MLP neurons of a small language model. Each row is named by its layer, matrix (gate and up: input weights) and neuron, and shows model dimensions 160-223. Each number is 128 + 24 x the weight over its row's rms, rounded and kept within 0 to 255. A neuron's up and down rows have the sign that makes its largest values positive.
Before each neuron's rows, "fires in" lists the words (lower case) most often at its 100 highest values on Wikipedia text that the model never trained on.

fires in: "many", "several", "appearances", "very"
L2.gate125 [130 153 137 101 120 107 110 133 192 113 136 165 129 127  97 120 133 127 107 122 131 111 106 144 126 100 145 135  92 137 160 107 137 142 127 100 161 190  70 124 137 143 108 105 112 100 124 182 127  89 122 133  93 157 145  71 117 143 113 134 117 114 122 113]
L2.up125 [100 143  77 122 126 141 115 136 122 129 157 141 105 144  96  99 127  86 189 129 137 113 139 122 112 145 120 129 174 139 117 141  84 163 123 134 130 151  91 139 130 140  84 105 169 126 150 151 133 120 142 111 125 100 133  98 147  88  93  89 121 144 141 119]

fires in: "of", "for", "often", "off", "half"
L10.gate2 [136 135 152 109 112  66 114 139 146 161 114 134 167  58 118 122 112 144 139  93 152 172 139 141 133 149 134  75 132 125 161 153 100 103 109 149 127  92  85 144 128 138 152 119 117 142 102 134 207 115 109 152 159 104 138 139 131 141 128 134 121 138 118 118]
L10.up2 [173  80 126 186 137  90 118 118 145 161 142  95 127  78 127 134 170 137 175 138 145 159 188 127 129 125 118 164 174 127 162  70 102 117 142 110 137 145 142  71 106 115 111 141 123 138 132 138 138 168 160 116 145 105 122 144 143 111 146 114 141 136 160 136]

fires in: "3", "usa", "7", "15", "14"
L6.gate78 [176 147 110 131 104 132 131 116 147 149  89 151 123 150 143 146 155 143 154 104  87  74 104  84 108 138 152 147 179 127 126 143 146 173 149 119 128 119 109 105 145 143 147 111 111 124 144 150 147  96 163 115 165 136 134 125 130 131 140  85 103 110 118 157]
L6.up78 [ 95 151  84 119 109 150 104 119 131 139 122  95 166 142 117 124 140 127 136 138 110 109 162 118 132 145 141 115 126 128 139 145 128 157 128 141  83 114  73 116 104 105 108 102 119  92 142 172 126 102 136  92 118 139 151 116 126 167 130 145  66 139 152 160]

fires in: "years", "usa", "area", "uae"
L2.gate138 [104 123 111 140 127 119 162  98  71 150 106  84 119 131 109  41 120 134 136 108 118 141 147 141 145 135 148 149 104 144 171 127 109  62 128 143 151 155 102 159 132 134 151 146 115 105 120 118  92 127 104 136 111 147 147 140 126 126 141 131 152 149 115 125]
L2.up138 [146  74 164 148 158  90 149 129  78  89 112 139 131 153  71  91 100 118 141 165 113 131 125 150 134 176 182  89 135 128 164 106 106 122 112 126 165 144  89 144 107 137 154 109 129 127  97 114  87 129  99 124  69 145 106 138 123 133 139 120 131 126  90 160]

fires in: "there", "historic", "historical", "them", "population", "therefore"
L3.gate142 [131 163 145 114 117 144 116 140  99 162 120 103 138 120 149 126 135 129 142  95 156 141 135  84 155 113 128 152 108 121 145 151  94  96 141 134 143 137 108  65 154 120 136 126 108 129 116 122 123 136 134 162  65 114 152 159 114 118 146  96 107 116  96 117]
L3.up142 [137 138 139 141 137  95  87 116 141 145  87  99  82 140 149  96 161 135 154  89 119 105 147 142 158  96  93 141 114 107 133 161 115 110 112 119 139 155 117 122 109 113 113 119 131 112  90  93  90 135 120 110 130 162 130 126 163 110 100 156 131 146 123 125]

fires in: "career", "records", "was", "appeared", "season"
L4.gate416 [ 94 120 116 150  84 148 145 148 128 140 172 140 184 131 147 132 117 127 146  74 103 119 126 141 116 129 106 174  99 142 152 152  91 164 124  92 155  87 158 155 141 122 153  76  82 164 146 132 150 118  95 151 148 116 108 175 124 154 154 129 145 154  97 104]
L4.up416 [189 110 154 162 120 153 144 128 125 156 105 139 170  94 115 121 113 108 121 109 129 132 143 115 136 100 138 167 126 139 146 128 117 146 189 104  58  88 131 142  91 131 154 119  64  88 132 141 158  99 136 130 130 124 119  88  93 125 114 134 139 123  83 132]

fires in: "county", "city", "air", "street", "water", "island"
L2.gate8 [139  97 142 131 126 103 115 142 104 160 148 109  94 139 146 163  96 179  83 123 126 137 144 119 158 160 122 117 122 126 142 113 194 146 114 131 122 125 135 143 101 166 105 126 114  97 162 140 106 135 132 101 126 110 141 101 119 114  92 116 144 118 133 140]
L2.up8 [132 111 166 149 149 128 153  68 127 149 175 149 109 144 171 125 116 143 113 177 128  71 145 121 161 150  91  77 113 124 102 120 142 132 111 116 117 131  98 137 114 159 120 151 134 106 162 114 107  95 122 119 130 105 152 116 148  88 132 120  69 115 107 110]

fires in: "died", "created", "management", "create", "formed", "victory"
L3.gate387 [106  99 173 109 115 112 115 165 110 126 142 192 120 122 121 138 123 102 125 137 137 137 108 113 105 111  91  93 103 141 145 143 122 143 130 178 110 146 103  92 186 115 109 109 146 130 129  98 117 105 143 109 134 131 168 105 111  92 139 132 134 119 122 154]
L3.up387 [110  78 122 113 159 116  47 170 137  96 163 129 157  81 134 134 124 151 129 121 140 141 118  99 146 126 130  84 124 121 101 141 148 108 185 149 117 176 126 119 106 148 122 133 161 133  90 120 175 138 130 139 109 143 124  75  88 110 135 143  91 142 137  59]

fires in: "two", "of", "three", "six", "seven", "four"
L6.gate396 [108 154 120 159 115 155 113 136 112 110 137 112 114  60 131  55 142 110 139 144  99 128 109 141 107 125 154 139  89 115 149 132 124 102  81 103 104 126 154 133  77 153 144 112 137 150 148 104 159 164  95  81  87 149 101 120 121 135  93 136 124 130 105 119]
L6.up396 [155 124 118 124 137 133 153 109  95 127 152 122 187  87 109 119 141 100 111  87 125 122 152  93 120 121  79 168 126 147 154 147 152 112 115  81 105 148 131 109  98 137 149 159  96 107 110 178 123 108 133 127 126 138 147 115 135 148 155 125 116 116 149 181]

fires in: "also", "been", "later", "office", "cd200"
L6.gate467 [127 114 141 168 104 148 109 163 126 140 105 131 119 165 125 131 120 160 144 165 158 111 179 150 139 181 104 136 154 147 127 124 113 103 148  79 152 124  95 155 145 130 102 122 185 142  80 114 139  96 126  99 117 172 124 149 130 115 141 130 103 123 111 139]
L6.up467 [ 92  84 134 219 146 109 153 122 145 142 128 140 130 143 131 135  99 136 183 103 166 103 105 107 134 100 120 131 169 170 108 165 145 139 136  91 124 103 151 152 148 125 121  87 133 142  82 131 136 120 114 115 135 143 125 112 122 164 123 114 146 137  94 126]

fires in: "3", "1", "2"
L6.gate175 [162 123 184 141 136 114  56 100  98 158 154 105 132 175 106 126 154 167 160 113  92 131 121 114 131 136 150 125 119 181 164 142 155 114 152  99 158 133 125 106 160 161 105 111 143 148 126 113 145  72 180 141 123 126 154 154 115 107 131 129 128  86 120  98]
L6.up175 [135 147 128 113 177 118  83 126 107 141 113  98 113 160 136 138 129 145 125 128 120 134 119 129 127 128 130 137 122 173 146 137 135 111 135  82 102 107  82 122 165 123  98 116 109 122 106 165 112  90 148 113 104 105 110 139 117 117 138 122  81  82 153 117]

fires in: "york", "kingdom", "1934", "1938", "background"
L2.gate433 [141 153 169 145 162  99 109 139 109 116 139 106 126  87 182 143 153 136 104 167 134 104 151 129 153 165  69 129 124  98 155 117 151 120 136 113 124 105 122 163 116 160 111 100 108 125 149 144 109 105 137 148 132 121 118 142 130 114 123 147 156 151 162 134]
L2.up433 [106 157 190 114 124 119 115 118 144 139 101 114 131 140 112 100 164 124 122 112 108 166 147 109  94  95 133 128  87 147 107 146 103 101  91 182  94 100 145 102 126 160 157 136 119 160 115 123 129  98 136 141 168 114 134 126 119 159 119 115 128 117  98 100]

fires in: "2000", "1999", "1990", "1995", "2003", "2001"
L2.gate147 [ 86  95 110 140 102 104 142 115 146  54 130 162  95  95 135 154 115 107  94 116 146 140 135  94 117 135 110 156 126 105 156 130  94 136 115 109 131 110 155 125 101 122 119  61 126 142 145 122 164 129 183 117 168 130 143 140  93 167 124 157 116 110 140 118]
L2.up147 [ 89 192 126 128 104  98 171 172 124 150 153 122  72 133 104 147 134 148 143 151 136 102 102 129 122 145 108 148 190 132 151 114  73 173 146 119 108 124 128 177 147 140 140 138 123 144  74 123 139 116  88 104 120 103 123 111 140 107 105 140 122 158 133 102]

fires in: "which", "that", "he", "it"
L6.gate40 [148 148 132  83 121 128 164  93 139 100 119  80 150 102 125 110 169 126 155 139  80  79  96 134  88 122 161 165 135 132 131 127 149 138 136 107 120 121 145 166 143 109  97 123 115 109 123 106 176 142 105 151  90 139 127 119  99 112 131 115 125 135 107 109]
L6.up40 [161 131 110 100 166 120  95 122 125 102 106  68 137 149 120 119 103 103 147 147 131 149 135 148 145 113 111 149 110 172 162 111 132 100  68  99 116 124 125  95 120  94  95 127 108 108 107 126 115 117 114 128 168 112 158 148 171 143 119 150 156 118 145 137]

fires in: "some", "many", "several", "sometimes", "either", "two"
L2.gate37 [109 118 111 140 135 151  97 159  73 120 110 120 130 122 166 126 119 123 114 132 176  91 110 115 153  58 153  71 133 153 110 170 148 122 126 143 153 132 120 127 129 125 130 161 116 119 120 100 130 100 124 128 114 137 136 138 129 145 128 101 154 154 122 115]
L2.up37 [101 185 131  95 161 135  96 128 110 139 109 133 106 113 113 128 100  97 150 126 125 114 121 122 123 112 132 145 172 121 108 133 183  90 124 143 125 145 111 156 140 101 105 129 133 108 136 112 111 143 124 149 104 107 131 122 156 147 148 106 109 133 138 163]

fires in: "1998", "2001", "2019", "1999", "2017", "1997"
L2.gate97 [ 78 133 120 161 141 120 140 172 182 113 139 131 138 100 138 123 132 122 142 156 118  80 154 140 109 105 101 167 129 123 163 144 115 108 107  93 110  91 150 110 136 171 104 118 118 116 149 160 142 148 115 143 123  81 125 125 144 148 114 114 147 134 123 121]
L2.up97 [109 136 107 124 125 152 173 128 159 122 129 133 139 142 130  96 145 147 112  92 157 133 126 116 132 124 110 113 124 162  81  96 152 142 128 146 136 144 119  95 151  82 116 128 129 128 171 131 149  95  97 130 140 129 143 122  96 106 128  98 143 175 144 113]

fires in: "that", "saying", "said", "say"
L9.gate21 [129 118 103 142  76 112 149 135 108 128 155 150 118 148 152 126 126 101 152 149 147 143 127 147 166 140  89 131 102 109 120 115 139 135 152 164 173 162  89 133 153 135 106 113 116 154 105 138  87 139 126 153 184 130 143 105 172 133 117 119 127 138 106 167]
L9.up21 [135 147 121 130 124 143 115 124 143 153 176 132 123 162 145 152 129 112 157 109  90 131 146 138 139  98 130 107 201 105 125 137  95 103 144 120 107 120 152 152 121 125 156 120 112  70 128  96 171 102 135 102 128 129 147 122 147 145 144 172 167 143  90 134]

fires in: "were"
L2.gate56 [152 172 130 112  79 176 176  74 138 146 101 123 138 136 128 165  95 119 111 129 107 156 154 130  98 143 160 156 131 109 160  97 113 120  74 126 154 109 102 136 102 131  91 121 142 108 146 160 116 137 128 142 104 184 129 163 138 113 152 113 171 151 113 138]
L2.up56 [137 142 143 135  90 126  82 144 115 143 136  98 135 127 139 160 127 140 131 122 199 145  80 137 138 114 151 122 129 110 130 112 109 152 130 113 103 120 140 130 115 170  92 137 135 118 141 152 170 129 108 120 148 163 152  96 143 151 150  87 102 120 153 118]

fires in: "this", "athletics", "kazakhstan", "athletic", "stars"
L4.gate58 [ 96 158 124 138  89  91  98 146 121 122 124 167  96 146 137 162  85 180 153 120  90 141 102 155 123  86 109 122 143 137 103 103 119  93 107 158 113 117 103 129 143  79 153 139 107 159 134 144 116 113  89 118 101 121 165 111 152 141 130 116 157 156 182 120]
L4.up58 [113 140 156 110 116  95 124  88 106 132 100 150 122 122 136 174  70 145 136 126  86 143 116 132 132 101 124 157  86 138 113 105  97 146  92 130  99 120 113 126 174 124 142 133 120 154 129 131 114 116 120 115 145 113 164 143 165 149 140 101 162 180 168 147]

fires in: "which", "that", "band", "unit", "album"
L9.gate380 [136 128  95 109  93 117 120 130  84 113 114 140  92 156 133 115 141  93 114 108 100 110 137 126 144  98 123 135 132 118 138 145 111 152 104 138 125 109 159 174 128 156 152 171 139 116 176 136 185 105 148 117  79 117 136 146 120 160 146 103 139 113 105 101]
L9.up380 [ 61 149 146  85 172 148 121 147 115 113 149 141 112 150 135 152 160 114 110 109 157 159 128  98 128 130 117  94 123 158 152 116  86 107 131 118 139 104 153  78 118 138 153  89  96 130  84 132 134 182 121  90 184 108 139 112 143 152 125  93 116 141 147 108]

fires in: "to", "has", "with", "still"
L2.gate484 [113 130 160 123 159 136 138 145 136 128 136 131 120 110 106 122 128 141 112 143 137 110 157  93 132 104  95 119 103 170 150 112 120 152 177 120 117 135  88 127 141 137 152 131 156 185 122 124 120 128 141 175 107 119 157  95 152 127 145 156 113 138 136 131]
L2.up484 [109 129 144 135 171 119  58 142 139 161 117 132 131 155  76 101 117  95 134 127 132 158 134 106 168 119 108 143 108 154 121 100 175 136  94 125 126 127 120 124 123 136 151 139 153 169 128 104 137 115 124 147 102  98 126 100 133 122  97 126 145 139 130 110]

fires in: "four", "three", "six", "five", "fourth", "29"
L4.gate312 [125  94 157  80 103  85  95 107 120 127 116  97 106 125 111 112 152  66 146 115 130 129 117 131 159 154 160 152 134 174  97 135 105 107  95 110 127 130 132 134 105 143  91 124 113 181 149 176 112 106 110 153 104 157 118 168 138 179 152 122 138 126 125 152]
L4.up312 [119 147 114 144 163 154 183 114  98 130 175 153 139 130  95 162 130  84 119 122 102 135 168 123 126 139 133 177 146 167 143 163 167 109 131 117 127 163 105 139 131 132 109  64 170  90 143 135 111 125  96 142 141 140 140  95 121 142 126 174 145 110 139 124]

fires in: "used", "court", "contract", "contracting", "love"
L3.gate475 [116  94 109 147 150 148 106 162 144 119 115 189 162 117  91 127 146 132 121 136 152 124 130 123  94 146 141 127 139 129 130 127 113 156 150  90 141 179  91 146 131 156 120 120  99 114 121 129 114  96 159  85 138  92 138  93 173  68 165 116  93  99 142 136]
L3.up475 [166 106 100 130 101 141  88 129 133 166 117 139 124  95 117 108 178 135 125  86 170 122 117 141 143  98 132 155 131 116  89 123  82 115 139 149  89 116 155 100  91 112 149 130 113 107 118 121 136 115 134 149 137 153 114 100 112 126 151  80 103 139 187 129]

fires in: "october", "january", "september", "november", "december"
L3.gate177 [ 94 135 138 135 167 118 131 101 138 118  96 134 139 159 132 118 128  98 118 122 107 155 138 156  96 128 148 154 177 165 131 156 129 126 109 138 149  73  93 138 146 117 130 142  90 173  81 135  78 104 123 152 125 144 113 135 118 100 153  99 139 106 123 109]
L3.up177 [128 136 110 138 105 135  99  88 109 100 106 120 126 135 179  75 134 153 112 121 112 126 131 183 142 164 122 129 150 142 143 108 120 150 103 101 127 156 135 138 132 165 100 107 103 186  93 207 111 131 112 131  80 130 133 131 154 129 124 117  80 154 164 117]